python train.py --num_hidden_layers=9 --hidden_act="swiglu" --norm_place="pre" --rope_fraction=0.75 --bias="none" --tie_word_embeddings=false --learning_rate=0.0135 --lr_mult_qkv=0.5 --warmup_steps=0 --final_lr_fraction=0.05
MLP neurons of a small language model. Each row is named by its layer, matrix (gate and up: input weights) and neuron, and shows model dimensions 160-351. Each number is 128 + 32 x the weight over its row's rms, rounded and kept within 0 to 255. Numbers have three digits each. A neuron's up and down rows have the sign that makes its largest values positive.
After each neuron's rows, "fires after" lists the tokens most often just before its 100 highest values on Wikipedia text that the model never trained on.

L3.gate490:177130126091126142142149137115162127153099156126162107134060090136128118081124156101147125092129108177093055120113137098135113141131086084130233151137202141098176151175160095131147138150156108092137183195074170122151182046045084171082113177183074186147161105143094138125093127136169140117106106183140142088139067097185155077125085139161137122151087213148127168135118144172148150103149161137139135125102157157142110060105187154110101084177173143166146203057136100065159130142144119138145065110105167143116129155077073102137115120123154103114113082162169165168121120107116128211
L3.up490:087202091153178162114180174115113158172150108116117099103125128131126092139097106073123142076221171120074082144159051102112132097210128084159146085081145125117142126143123189165134105134148108142142154097124180100117111210108128139119108109127092177097152174058145162167142080159129190126099101081101092137138034065109142162121103106115092123105092165112130147089131086174132147131172151088118140110235139184167132121159156092110161117062119123108163152098142126159095153146162120113150136117163138107157115102149147106104165115087094131051142109131160104092172145162149137110
fires after: " was", " is", " (", " |", ":", " were"

L6.gate214:121124173167151144120099070177093175097079169154064154129146172140119125169142123114085097155091094191137134107140074164134164108128146177063118200121145113083166130150091160143170207188111110125164096166183106117147097112082139138150089106132154142105148150134151140130114111098148124099123155117181131178169189140131162150148120145193112093146133163131127166136165142186113121124126126132111165125154094106137110090150107086136130016135190156068122115111049084074068122121156062177131060078105073149135184116113156102157068135137096142138163102146111116125185086188105157101
L6.up214:118139122139137078204047104113113149126174087082187152174130125111140106071110160091176080128150118062104079163100114150145072093127111098148144175129176157157142101106168072172136113104097144132074124085117130141096127134145074072151120102113085146163155118115143070114102138134140096154140179145123136151127118086141122154103143095089141118122124185136067111113136113151178124145157105124137126110107147118106189104160149104133121156140083143145119119130196166189111127037131133116121112137193079142132128119122093129104124121119149101161134120147185123067120102098149057190
fires after: " the", " The", "The", "s"

L6.gate263:151084099112173125141087095134091172094110092087073157148155168065175135160183041156105130093106198120072164149162170151126199103131112118137172127128143130107096148137158139138162161088158151125124130107125134137180160140133123088121103159143126076086108127203116163072134138123116160099183141152126110130136100152156131140156112135096153128154125140143096212121189108143112129102079090123171109124110158143119159105151109116073099120112160142130119164130116173114163163094157129173102122152131091126150120101149173180136141152195113135122194117127130172079067148098120116106
L6.up263:148157115151182123096137118107168172085091153156138105110204096092203130143125151162045196125142159143136088135125095170176127109083096190131150175119131133138115165113123139123129070145109136119192119098145119099086133111126097127135119109147092110067122122133156122125150129113156133078050115109103076073076133118109141144110136129155144097142167128178117130108107139145188091123101094148210137100176078144097140132088119133112116080107146168108138051058178164179169102080156150103138129139140074142107132107165112179154161159168107123109071148136131177093124161123117110156
fires after: ",", " at", " ", " New"

L3.gate560:175155132082157095165068149111083111087099141112138111087140084068125174156159087132095121129177112128126152157101119157123147125119184176177112145078135078120139108101058179121139111116137161185111133133147165150142172212137122105147149150065135094095154124147095117123153082097119130128081168085095141108088123153151115095103185160105171090143172145106141149147163100107150173142143107052206182118073121149136083090115143122076155161161134085087100126173179108103146166137095117037154150143142120093157084162103137153132068059101158146149133068084122109160162086135146136160
L3.up560:107058121133117102157113070190117187143137069101110182130179143096146111149078097123120076160141086076119165183144127128147100147158150117107129170177128216130077093112127154128117187157137127145125142158157107041140182087123139166133121102152113118076102170120137142131139165145223164164116114113121118177141107109086094183129174186201146125157112150176052127131107065099118127107086118147159099106130098085133080100132159155133114123118122148145129074118201074161141129085144155129045092052124094118120117117113096115092121135082107159105158098123134126115110138143133158165
fires after: " in", " 17", " In", " late", " early"

L3.gate141:145133167176124108068141095149153125138111103161116185178173156100122161150164126161188149119107153190152079086137122136143121138125160134101184039112143106110174154054101119090050069149097117117129111116156210110129141165154156191154189143104169147115121182125138109093159194133139110104111153138071180155096133118119224144113197167147081127117132153096081151094080100172113182159072081146183132141098095137131092135213132109123130145167123156166085175154195163188145118147087153147135149162143151135125095104143146100148108174120090131145138114138180144110131102096150159136
L3.up141:113159134129152145109105128178185075131082083125149180163146163170150159107135143122162158119166179239111114089159130160167135206128164104057098102152134135138159112136137113160126093138132165199109137150126137103129168175160155160147144121128142163103216123124159112145146173153185179087078146127111135137121130186121127084098124176086098114137060136152176122106095146118167176127120122138144163178169148154119092125119085125134115139183156121166127152122171137158131100133163145099167148129148114135063133109086111068135121183065127154058124067167147101152157089125161107147
fires after: " ", " in", " In"

L6.gate202:161191110119068101117155096098169194072133137072107189084133149081143124134176100119122126085130199135125154166083149181113137127132079173168101092155156137145152131146121138068132145068114109175214151166143119112153088148108126168154156154081116201126141139135071181139142187074100161100143147087155136095138123145137112189159156120162168155103189111232147143137092179121103084139150095141131133119173153126080154138106130132109120147136124134113168111093117152096160119113105185086122162169153129181129145148107113118135105091131125175221135104104084148125183140125095077125
L6.up202:142109113145147103074146182140191166153091087145122094146099114126076146134070110124163112126124100104163098176163131092118173148069100140110081098144091174079147154170077090127216152156129146125160102125131170143129151139161166158071119083117150130146100104126051159168133126121163204059161185139163115180097162181151145145145143120158081170167081108176141163117121104096211132116108073087158107173138119147188107104146167171110089115205118133185143123107124173127097122139100053090108171157138102132131129160107145106131152106116153139126162120148132133048115159148130086155
fires after: ",", " in", " Son"

L6.gate39:154166128160122045098116092066109157116128138122098167120082103139096173139166096112106176165184117139120124161156088117116134091072193075130118127189123132191153106193106096109169153121087129088123119090151158129149096115154096160168130123135172147148125160156112114207111157116134103131132187142101124089082146167162090092154171107133131075142145142195189135142157104128095087115161171085076149128121150110134082169105142137142099089123106125083158040136159173133191164079109139118126167164157081147115107125110093116103118086125151130180183145140110116084148063106109116098
L6.up39:202153142127141108131140130093126063103155086099107098062082164095146175137155130138145162118126081142104108101124144194174096102109174096091158106194150098104041168077111154096126124115139098129181118148120091154166203171139162152135099095105140157159102116166076091175127147106118161203121142172107138122123127126139163089093146091135167069143099143145145140143109186041125158124149089137116124127104149141115179138160095079152094109144113131127141128099128166074108185068132118169108100096181156147134127104157128183102169115167112154070105136100062110108122107121163086159
fires after: " the", ",", " in", " to"

L3.gate564:154134155175128130142125087118171137136079158092137138116105137155133105154147092108110105138145177113138095129150177118084176105164151149121140104112103065061151090131101111173101170109081105123114172109099139151166165152106115087107133146139210116089087114085155171158177080110144103151143136116102161072154174142074197152162179148027152156112153161086129169112144092136116120123062099090140112128115095048134093150095052174132145131113165137156080113134155111151134138103171130128070120162126127038146120153121139130130103121137140134100207104071122109144118089160139128135
L3.up564:125134065175207115140158124110122130113169102205107172066155133064138138090137082080148129117110085184143200140085155064119152114137129176156152138120151159175117138100150090096147069157133149077116095150111180152137123106163099119159083141147104129157098152134133141139181136128089155137055144118127100156133106169129121112168112145141125152128103155159176153120141095147176080118122088082071092129125152124136145056171117139099179115103159160155089109156097131190150103117134090180136160089027064134170152090166140179160132184103089168165096139148102199101176089111159114112
fires after: " a", " ", "-", " the", "e", " \""

L6.gate605:147103046140083114095115099150106147126122114129093119112134161189101130105104119160138134117122163095128226101112095128141146144110129089114157132112141172108124211119113137101087144139076117165146092148108150081131155142122084125100124095097092118124186128152106147174130136159133103095130148116151148133132063162131113149132128104108079107076102130137160166104220131163095150108126101147148111156142174168153115135227158109126101101115133098087132175095167162187156191112103115116090093171092107115141191132139100069129108201127143088109115170171126076110096097164113098143
L6.up605:136109079155133166126118168089122142137105063122092099100135123119130180149077159143175154132068099117141104138099114144118116142152140138082133142165125106178078141124121178114156094115164149093044128085132094123162111100080165148137100098159143147145108134131203217108168096193107132079129129144200096079092176073168115142188164190129119133123116135082048139114156118136155151129099126077135108146110120122107123113146101190144149147145080145128100138117122129074183138116142081128079186119106230095166166132063167188054160122125205130056177157139132166151143140149123148074
fires after: ",", " and", " but", " He", " which", " he"

L3.gate720:122145125098128126151170048133146086134118081127058087132202065133176068127112175100033107104198099130162115166139084128123162053167148103134176175162164161172113175120129123136136148142102103148070107097120127172117147109103154142170142098098117120151124157164139138148156109118074086148130156134102108075150102089142130164082086096116125136131178183114120135181102117140149193105178121089187129149136172147075108093088160116131138149108132138164129083155164176182148123185204125125120155090127131140118133119115120108144125110124129110187144147143099141079086152131157136149
L3.up720:183171088091106189147112185144093106117138073154176090173174110067106138088140120107124140193058138186113145146027084132193163183118159112156135133180152106127172064122127102156142177087135093156127170178169157094161127120092077149073133121144119128167109133153140153158129098131122141159128111145125159161108112149125122132108064064095099107140217063132106123118122148147114150080145132145122081119149086157234145135107116105084143145164079081104174123093125106116102108105130063142154177117125101147059112216097066141142111109151129095117114082101139149152103122117131115145
fires after: " the", " The", "The", "th", " each"

L3.gate212:107151138109111090118104095148114090147161131091111122163131089108118143155169143161034099101140142128080062123100096116171098133096142206180201125129092109164149126119114138090142154157128106163088122166161152076119146070103148076151104158107146171137159141143114207114119139088063170112154129167157177093162126180128110104087159126157123100151122116089182152147173149135133108151116151129112139122122145158128145038124133148150120176147183084116137142128162143129147084175138111135129096155154046118163103112123094113126134089121099163136142151127138174130095079163168162142
L3.up212:120160115160090150139097156124106131092141111129115169114126055122107120137095074170177087152042140167152133177144064113115137141107100100091096146114137091096069125166166153142142124102104135129156120129073112117164167094129123127125144115133164120191129133164168115193185204097128094190185164164135153095051123107154156160061138155122126177112126117104138131200125126133129140123115187116125140132076118156139107100097108181132144068143131185130104157138200137177115131113156094084103121092080127093131173162078179160131124076077120175103102089112199201116124142151149160075
fires after: " the", " The", " of", " these", " this", "The"

L3.gate770:136105112099104093138114162122095156194055145142139129139092100105107139071155088135153078125114114126102135110158110171182180123143216099135170124165147083039114102152173179114112119180148143142089142116062161135091169124132151140125122086126161121102185177094201096157142073114126107148117103162115118082153165116078109121116142134171130159174134106110143179110113075130134162126177134082171164148173168152140142123119194114193091084118156136137184126113112141115129093138121133110126129129119136126166103154078120149106078118150078139141117068158161095088093079129129195076
L3.up770:165105123079153142129144105144125101180103214140113167180118167152064158073168075177104060170077124204092103181146172138185146104070109120168149066173151101076184094136156137094124097152110158095183142125116156163126127109105097150102161131135090151139160112148155098145107089148139153145118115152103157101132155117153118131094137100178126118169131179153147140105185154081146129207087119176148102103137101241136047123100132143146087108138141127144155100095158131082127117108116107111138128087109051091117128164147138229133157103164118151144133115113150116117075127106174117143
fires after: " the", "The", " The", " CT"

L6.gate563:171125128197105053155106079150105159087178117149156143123109171136136136124149146123136135144062127149111118166107230080130099157124097163084116191100107104144132150128130146116156162111156096162103093165206081187101225152113120136166115115073100126117121140122115151173105084126126127060066150202111126137184109111162163170092074112094115085115175199120114158124068101151148133138132093136175148120107136136161162132121095119167151153077147139121068112147139114152099098100163141146102140108160044114120158145175155176129117018116126089158171105137114140143187079090104176175
L6.up563:091130095126117129158100140169063154170185117103122132202128137137131125124144138139076076142070104149147136126165166159173165156190071161115121183117121144175072140195105173110161147092187173099091078154155184134057189120115162136115144127109141103145123114055141108141138115140188051075154121166108150143150080129193164187058068116142143105092180130134123167208141091142150126122202156162136142118142144114100123165197134118157098136104130152125144122114080156145075187154129091165108080128114096131140152094103099119169098099122049121149176136139084098103188076129132126143
fires after: " the", " The", "The", " of"

L3.gate462:128185144071160098099102142080099163108112065105140067120133099127161103101178139175138129129122141104130125108121145158129133152182136178181143174138123143098120148088135152119117148166121160153164187129119139087084153140122130142130114069163130112109136112147102142159121166143117092110134102104076156134112116135158086187152180108137163128116097124145147185183099158130075146133161078115153148127143124100106183032153105103085154074143148151055130084127081181170118175163099116139106118139087081086101102116118133120153137148128135074110117152129125149174070065163142093103
L3.up462:142192079164076149131147150110138099093143117070212143099067156109140162132105156169117110087126077133095156121203094140125149090070108162152174130092101099115138081130109115130172174157115131150075115115125083137100187090146139143163135142153143103110118145116089073105151109177172128147158112090098119132108168156114146123080143150111141120115099092099103134203147157159198122124100139156061099172123166133129110098114178183167142131134146105133164097055198076137116147111140129133129147107132154148180101144175133143130131125132127176125180101081152079083162151090132123160
fires after: " ", " (", "-", " \""

L3.gate8:145117200103180128133072129190146168142138106159131053064159167134129106129151101138113117096115149085146146095100186130122118117131071113232087156124131120166128111146165108098119118095092117096093113146127108087146180150072127180158146076160167098114124125094064069103150084122118152062132113134144096172116156151069128102113161110104149160095123106141081188156112123099122125113152117073142136129063121170116157148077108082148140123154126091187158152118119072121139156113122088159157097113078127144079129219110150133130148121128183123122095109092139136150176143105173110134
L3.up8:141154102180148173147094103108154156109158137102115145051058127146142171120149114199129177125112181112088144139152143130094142081105098111142160111141130129131091106116115108078122153107132113168116137098096138144134132119099081158130086093067124131106093062104098122092136110149194117158055173086152167149143109122155129159051121178097096150065153112147091190117126145127166139068163169149110155115162119179152149103126106118122098180117178087147145141137127112185132145122119136155126098167143127140100178146127159142050132149118099122144150141112210148063131139188094142166
fires after: " the", " The", "The", "=="

L6.gate447:119071101147112138106152147159144111132138222130057119141130208108103128122136107166125118135162147064111186097097126151135140108201126069185148142148135068118109176178177108112091121101106140180118149111122129140097148155137144120069114113121159107142113159095141150120160129144124143114099096158098094093130143108125131136089190160115137117138124161094138099086108084164110139230101108186062116110134247094106123113153139115114119100047174081149104065102118219121136115194155050212143101102104110112097109139100159100054099120086138190107152177125116070106109105127122108152
L6.up447:117159181162147150165096146115118114143132192186140173120182101128144117101123106108108080145074179111181169037105128099092160100202132095118123198120157089149082073132098190145141110104092074097132143089121126162143149089134159092111093117127136113137115088178087074158099107130068110164157111088156065112176156130104107131079241136066141084114121117058091080078147139164125136127165105065145094187145117103161108124134135176105135191176156109121130141113155218082202147093105096102087215112097131105176114147119154152101098097079160145156141127126108152107133130173137160168
fires after: ","